Weights of a small GPT-style language model, trained from scratch on English Wikipedia.
Size: width 192, 9 heads of 32, MLP 640 SwiGLU, vocabulary 8192, 9.64M parameters.
Architecture: rotary positions, no biases in attention or MLP, untied embeddings.
MLP neurons of a small language model. Each row is named by its layer, matrix (gate and up: input weights; down: output weights) and neuron, and shows model dimensions 0-191. Each number is 128 + 24 x the weight over its row's rms, rounded and kept within 0 to 255. Numbers have three digits each. A neuron's up and down rows have the sign that makes its largest values positive.
After each neuron's rows, "fires after" lists the tokens most often just before its 100 highest values on Wikipedia text that the model never trained on.

L4.gate528:149125106126149147108148140146147109131111070146124115110091130160102141114128174122142059136114096123082100160181127147132113140129150163111125104137120179126141113137149109101154141129172079151161111131147139083149120092081134104113098134112134147126129124145111126149108111120133126151097113110059148177156157147139166120110119121172141143125126135130103128117117137130164152094177115125114154103085137126127085135164099115134109083093139132156106133120131180177133125098091101147130121110159128100106131121168186122113095149118088113158151125128138126136144118125132106120
L4.up528:137112144141141147114141124185130148195128106096096100054157151111099091121139141129141122132132140107143160152147160120131146104127106113142167093110142169108144131137084114098108095156124149128132137140115082128118147137111086097141085146116084101108133077148137114136139127119133162114119168066146136101094113124151133142140092155145131146149123130114069163100122134120162146127161151104135119116117100126100103108148103130120142129105111150140151083110133129109160128106126095154195170106157120137106103140121138112147168110112128103103140094127099140146117091099143098096
L4.down528:136148128147090113154156148130178134136104115111131142167111120148147135158128150166146124166131143093158150127141147113116145067110122196124125102152150141172165153152097150141076141158152148124114132077141106133135109138186161140124175110130147082149142144126135144115082151149149109115138127147127123124157067119133082143119127090094155142112126127101118120123142154145180132095105116136096118124123116083128166134149151135132098111149142109089161130106103107147105118113114111051133094123138131120128123121186121099125112141126144129141133165160140096118146149099132136095
fires after: "s", "B", " G", "f"

L5.gate538:085092102123104134116139101138105135134120179094138084113150110140124094153168112182139098085098080148129110136146124084126115110120074143120086116088162137127141154155153120149128089160112156086106157118161147138129123139141149109145140124131129117124078131113131151122128121120111129150119157126105152110158144121156100149152109143159119128164148140104124095174064123135119111116109149099117098117144048175100149116097167177119116123130149128121114125158152133112135157163165107136151146126129153140132102151129080130125144126136152176132135124126121139169117085115146133096
L5.up538:162125154116152121115173123178113144135158090057145154141111146126157105141119134132120135148116124121090118118125116146084104173134143119119128163134170153119132120158159186131111125142077095118152146152101145130144179130117113144100117153134139064138171113151115117134104105130138126115124128146149124138103133127119125145107149105164129094098091162112107097117170118098160101144160138135148105117166141120104143148092175116128116107138136106103106105140142101120119167160129135134061136146162146118135077108149154111133107110135120103096143125214136137136144094131112105130
L5.down538:179120094125124152107125096101140141112147133138136155099145133111105097088113101105130118126083136129116135161140126169140153103173153115138092125111101156161097110117125109136102185096143197124127106123146155082145136123120115114180130128119124194153124153074165145163151122109154131103085138137077071143106132139105129080165110121126142162138132086123114118117118050105133148165149095157154091120113171111143101134136098162123100143148151112154153138131150124138139124099144112132107125114121131124137109132130097153156118123093128161124119127092135111138111126126139134144
fires after: "0", "2"

L5.gate409:097154112105134139132166183170114127166124161115094151087146121105151138127141171141142131066150155108098101113148115090130121132087132127134163129116146145152103126142152125146123095107125087177118164145152109107134110147139102114185153116083111104125160144146138139094120121176126115129113118138097145119113117140111120157116160184157153146112134144148102127139137098096123123116124174152119140104168065157110109116091124123147127125129133155125135101117104110090099138130147101144146163161088152104144117143058139103127145125164083151095133091151131146123115135125094101112
L5.up409:121138113133130128135181108126149132125184139119120108117083125141140153102132122145164116181088142141135103087111158116065127137112084120106105139092121136141131168107126178140139114132067175158131134109128149148150163166109125162128171134121140126103168118127125165128155179148142138068132148133135103145148148136111169116123158116095137119103109168147154160133128112122112109130099127148184132136170096129133136136125152140110160104132154074138160126160126091109122170137163144133089155142113108107097143099148114095107144149121116137108117153151154121133152093120085132149
L5.down409:157107127102103097156114107140147111103113127104103130175096106127110120099103124113117154099077145098079117134130132128098145175144120152136057181150121142134131107154097106177161160144105169105130170147161147149107161134154118123136158146138147162205126144123104139120155151106112120117127117127094130117095132133107147137185126122121116139131091124164104088114136107139084150109101092110138110081140169108101128128153101166127120112125164153144169108161164114146121115116134112135121107143113136101096113148123146137159109158122125142139147115153120123155090130110091087130
fires after: "2", "1", "0", "-", " (", " "

L4.gate261:102135110167083130118128136145153137148151121094128145122163115114138179152107132100152103097148082143125113083146169124136157107134111116135099127090121134119113108119166122128151138115181190140123126144147137153154124109168143128138089150105155186139120168136090142133123122186107151133142115120097120113153179137115136135095152128122076154146098106097145142094158121134165106114163134122102111135142152117145117095109131158151123111123136127171137088095134112134144118131087121113076107151122125090147123147124082079172114089157131136137145143132102131112172152096114170137
L4.up261:101092107108139111158118131131079139157087148139086148142095107121097144118117148152128085164152122140103138121111132149114119132149146128102116108164162098123073134123166153106108125093156134160163135128173161091135123114128141109138116178166110140119119105126108129167173116116112138114120123109117098178139122150130116107149108128136139120128095136116107115136082096106115147119155118122167075146127172135169123082119106115113097167159142179157134124101125120175137149091131097097099134150162181086149124122188142129143155152147136155158130131096153126113161140116146117119
L4.down261:105089122078142133139101146104132159113146138181104153134083157121150111141152101138133152127128165173119106169118105142144122141086115137119138160089130154157153101112105106142160079130118142168138109109061132124118142112104120096078142130135121118143111114108137137110109130118127162130110141154115138136152154060120140143101094164147126155132138111153138149106142107080143104171139160103170122112140162108138073140123162118166113134138080158118103125117115089131154127133109144112149127122132089115091090110108105122136118177143118131081123147170095131100098152134104160131
fires after: "s", " S", "S", " ", "w"

L5.gate120:188139129100153115069134165163129119115156109156113167140113121150110152090186144106141098153104166141099123111112127136166159116121114134130135149128105157101102113100118132105119144136128153140175106144172116141160154141114138113110162113118125114106111142153154178109122146125100128174154096163118108106145118114092138105094085107146122153146138130075126126115130111147128137124112119146144129168074126119102088149087133175096111124103141135124146126115151154118101140093090130124135153126141119166143151141144102149152099123084121148086186116128129101123118094068152102130
L5.up120:171091128129122114145119147148074107075185153114155103154136120125166117163146098145111131113142123136117118110127107131144120102104186099101123141199116072093160123145109105113094087142151110148138136094095151177133137094143101120117148115118108106117146111097112124136180148166070131126145188119147114121111103152119125123110171167110110119146116139111163140143112113117109146111146100126105164134161108116154143124107140164110097144117092145094106126123146145159136176130130107120150112136145149103111166138131139136155164141147109146106135169132162161126141128128103163109
L5.down120:155137142157145177120148121078128115117159146128090119106095138080141088114158090141157135137145145171116138120126154130134111116117136105132110102113134176114106101119103100098132116089097051129179161137100107127139131101140141144098144149151095124177096149143087119116143090160093110138135149110120130137130118098096111141121135059130101151160123135140111145133142140145120153131138123140109118152157149152093111088097091132104148128068089145074154134132122129149135156125140120116156148125116152146160173184143156153101148154129111151100114094143142140150137103124138122142
fires after: " the", " ", " U", "The"

L4.gate354:095138109142128120098155147116122108122127133148130148112137120131094160154105107110107110138151098097148161163143107106119081154152145163158160116092092156098184115155137136111094137126119094133149108130079159107131146114075146094112117121108127119131130128112101107095147103125106068145116109108121149166100105140134117124162134156143120140117131102135116156121115128094171198105144155119143116144091138133132119114117153110127177170165167116182147077146130169143112156125131126116114140118099112108102115121155155110136117142197154148109162136143096144114119153080127145093
L4.up354:132149078139155131122085118131163160135113094151110138084163139113127147121136120156149132173132111135101157162155084159099114092155173094075146105142136088113145144112107140156103125128135139125155152094139145124117140166077105105102107127159118092121145126104142138142123121105151167178146148138129096160160114123154099114109148128138110070119122091124130103091079122127120134157126128135108122112129133128075136148133140100139123144134124126130129152101115108151141123166146068130156136095155149078169093138135169140115140078138123147185135121105095146166137154126116121109
L4.down354:162144143131157138117128151133103086108127144117128144134146115135103124090133117108135131117125156174124107098172177145144157151138133121123080131099159126146172150136088121138133140085136108128119122143137132132124143089141116156153126149121145178126145150182168138167136103128112151112148120165114167120129144110124188112138157070117162145154100154135148139112111087163135134100088093117171130139136137081063164113127083128171129127139163127129103121147146125159139126089148091158105088154116106112127153149122124097123099185134091104091128096125157114125128123151142148146
fires after: "s", "w", "S"

L5.gate338:148100057111094141097114149112123139189142146137145095107127153164112099108159145152109118113150128106110114136135116099169124093140123165134139114128113120136136154132144142123069120123139129163118132096128097092090145179115107112136112143105107110136111134186092110108127113108103056106154129141132146165126154147089123114148133130159121140157134094110127108127085168128106130107125130136146118120122100112126083160114089158106155130151144150159175110107140089137122137125126084111151143145101130161155094130158096168172126111116153149160137146137123146121150068127155113094
L5.up338:202164123157135153118118159137145144127163130142166151097102147136147129127123130138138133146112154160106123133152126144099127162110151101107114129126117147155106105144134108097122141136127120102123118103107104117125122104143144152119141096093103139145167122152155144110141123098141115104170157109143093071143172101155135129152131116119100118158129115085190109096124143134127099117151104099152150153158138147157158167171161130123101146087108114070048152137121155134114111170157146123087118140134154153117117125133151147081124142158138143167173140151148131136168100100092136125
L5.down338:158139118096063157121124100145078135120134138123110116132089123131124123123145085161142113125139173154117117140170146079119098120138100155103110142127145153104128155121118126121129130108115112175118122132168155137121178152152139118127106144159117118145079180108149142122113145141148093082092128118140117143130152129080143048171127122126107110123154117154124138107149061104130099162076107108135106114149128074113138125161129166134130110139148102120120131160177112115154116116112126140129143105126098130138126140129119177136132169124119108108144159146089091148133089147102085134
fires after: "0", " the"

L5.gate504:080112098107086106128094126123135150164173110131109123116125089157106148134145130116095106113141148109121104133190134154153108082091126150145113130127178092141159100085130104132149118137142130088117157179154148133140146114146091119110111117125110125121124136132161078108163109132099130141146130107124139134150147120162081114125118099118084132174165147091143124133120153128136137144133091125133108161103129093160070096180146117102156139093115094114133103115147124110136080120139127157112130129124123157142103114092106145089202175141142163164128148118129134135140136161122139131
L5.up504:147067143176092121130162153155130126092128120118176138144094141108135140063126149098104182133106136153099124091142110115119176132145138170142155164133112142164125142121067113144176131158123167161145138128142140138149158153190116108147130141126122124160122122131180180140103170137135130132132142117160091104134125159111148120150127155144133146124106089112165104092157128127124140107130101116148130146157104164136156155113135117111148115134096116118152117124166128170119161135122143118101087125125139136088137085125115134105115136129149105145157068139140109156131145104086132105
L5.down504:142115147134097168118141100100144157113110116100139105096092112096130177124097117135122099135132164144125100134144117120139128127137119103134145093120133077105094098130170107117126132109154085122137120181171144133095138136095142110135141114110054122103132133126182102133122092150124145082082088117170136118107158112099131095169094134091111151137163148130121161124124102123145093124138124127176161117117119098145170111145108151079141127116154085121123093110137084111126108096100164133130131155151124129131162149089142118118126119122105125112131105169142177119102122127154162081
fires after: "2", "0", "3", "6", "5", "1"

L4.gate554:123129112149102153105152103101126124098132129115110153083096159132124163139109129153133071087174126177133068142087156130106130156137145120150137128099143163100148111131114122140129172117137148133128117142151145065137151146091157160120180096138166145119144121091138130116127107129094130147084114186094152144135112140129128160109142122150144126115135149130127131104121088127136167124135098133054152122112174137146176093109136104142132104122117116160150143118128172113128137126127121125133145103173144063139108163126119141112129137089092104132104121138097156123082129096106134141
L4.up554:138130116092157153147153137142097163111118104150080181127172144142096118141120163147105141106165127127115140069174145121143127085137137132124110130147114173108164120107124135100133134139143155184143100127143131066106138112134114124130129155142145104143102135111149109159137094125084135116107107133111125149112116095131060110120128125139145145136111098143148126156110143145181090130149162171114136126098110120101125153131093065116080133152115155123127127098150089161138118117120083125142112148123096138093134147154125108071118099132126105118094140129145126137081145098168170130
L4.down554:150148139114141116125155123115138128152075109123116126166106130127088116137125113110146109144120134095124085129137156163121156094120150114126104146091131146149138092109140125094154167112145112103129122163116141142173149120134116115140124175145143098128122112104198110145134190126129110149153140096129143116159124155149115102137098132105149106163186118160123155078152068164124122129143130118159135129123126094159157125162157065144097102151104102117128121130107118123172116135126128149139130120125087093147112127121046174062130154154112128115121138128143082106114120143145135137
fires after: "s", "h", "S", "f", "r"

L3.gate485:130137118135149130094135127143123121086133133121142089149191147144105128151171156126096122113103166157109116104152132129121121127119132141152191130137115104127127127078080095148128126152135081182162105100121150137120094071151150146152084090119079120142155126145137134120126106120154095114135071128109129136153085105146124123092123117114130158102118122108107153139094092131135144132142115109149138137109102138090101166094143126125122178129166128129150074104139161129124097115140103142140101166086142161123079094102112117138117120112099116108142108174106160142147116140131092090
L3.up485:124126139150164153146114154084096102126165078146152099177144143147118135079128141155116168111110156133089142162168135148147152172158117095155138112119160151104122150152136140112107158153199099143175121140156140117130124137110116083112143120134087094092145101152091104127163148137144094188129117112113120162121075082133125147158121080154161144099160133149124135107104145159085112122176117147101113146141108091135112141104123140148109131121120118140123143116109135120107121119109139129166135111106118124145144147094114137110113126097115147163141160108130164097132103161153126126
L3.down485:086129149115126107125116083105101129116131091148154053185139110106118146163154141142138121138133129118138116141170119141115169138153092124101136124141140133090142152156112132137139141156163133137150090117112103137133108136125091104149144113147113097120148118160175110136116124120161110109113144144115137171137144098130138128096106114141135144082138118157127139134131140166084120112160082104145105173116120136070123146078126147113122145136112123099124133111129120139127146143107084161189132123153113133120158111104072174120129068124087096170153137136087096086095116125102093121
fires after: " ", " |", "|"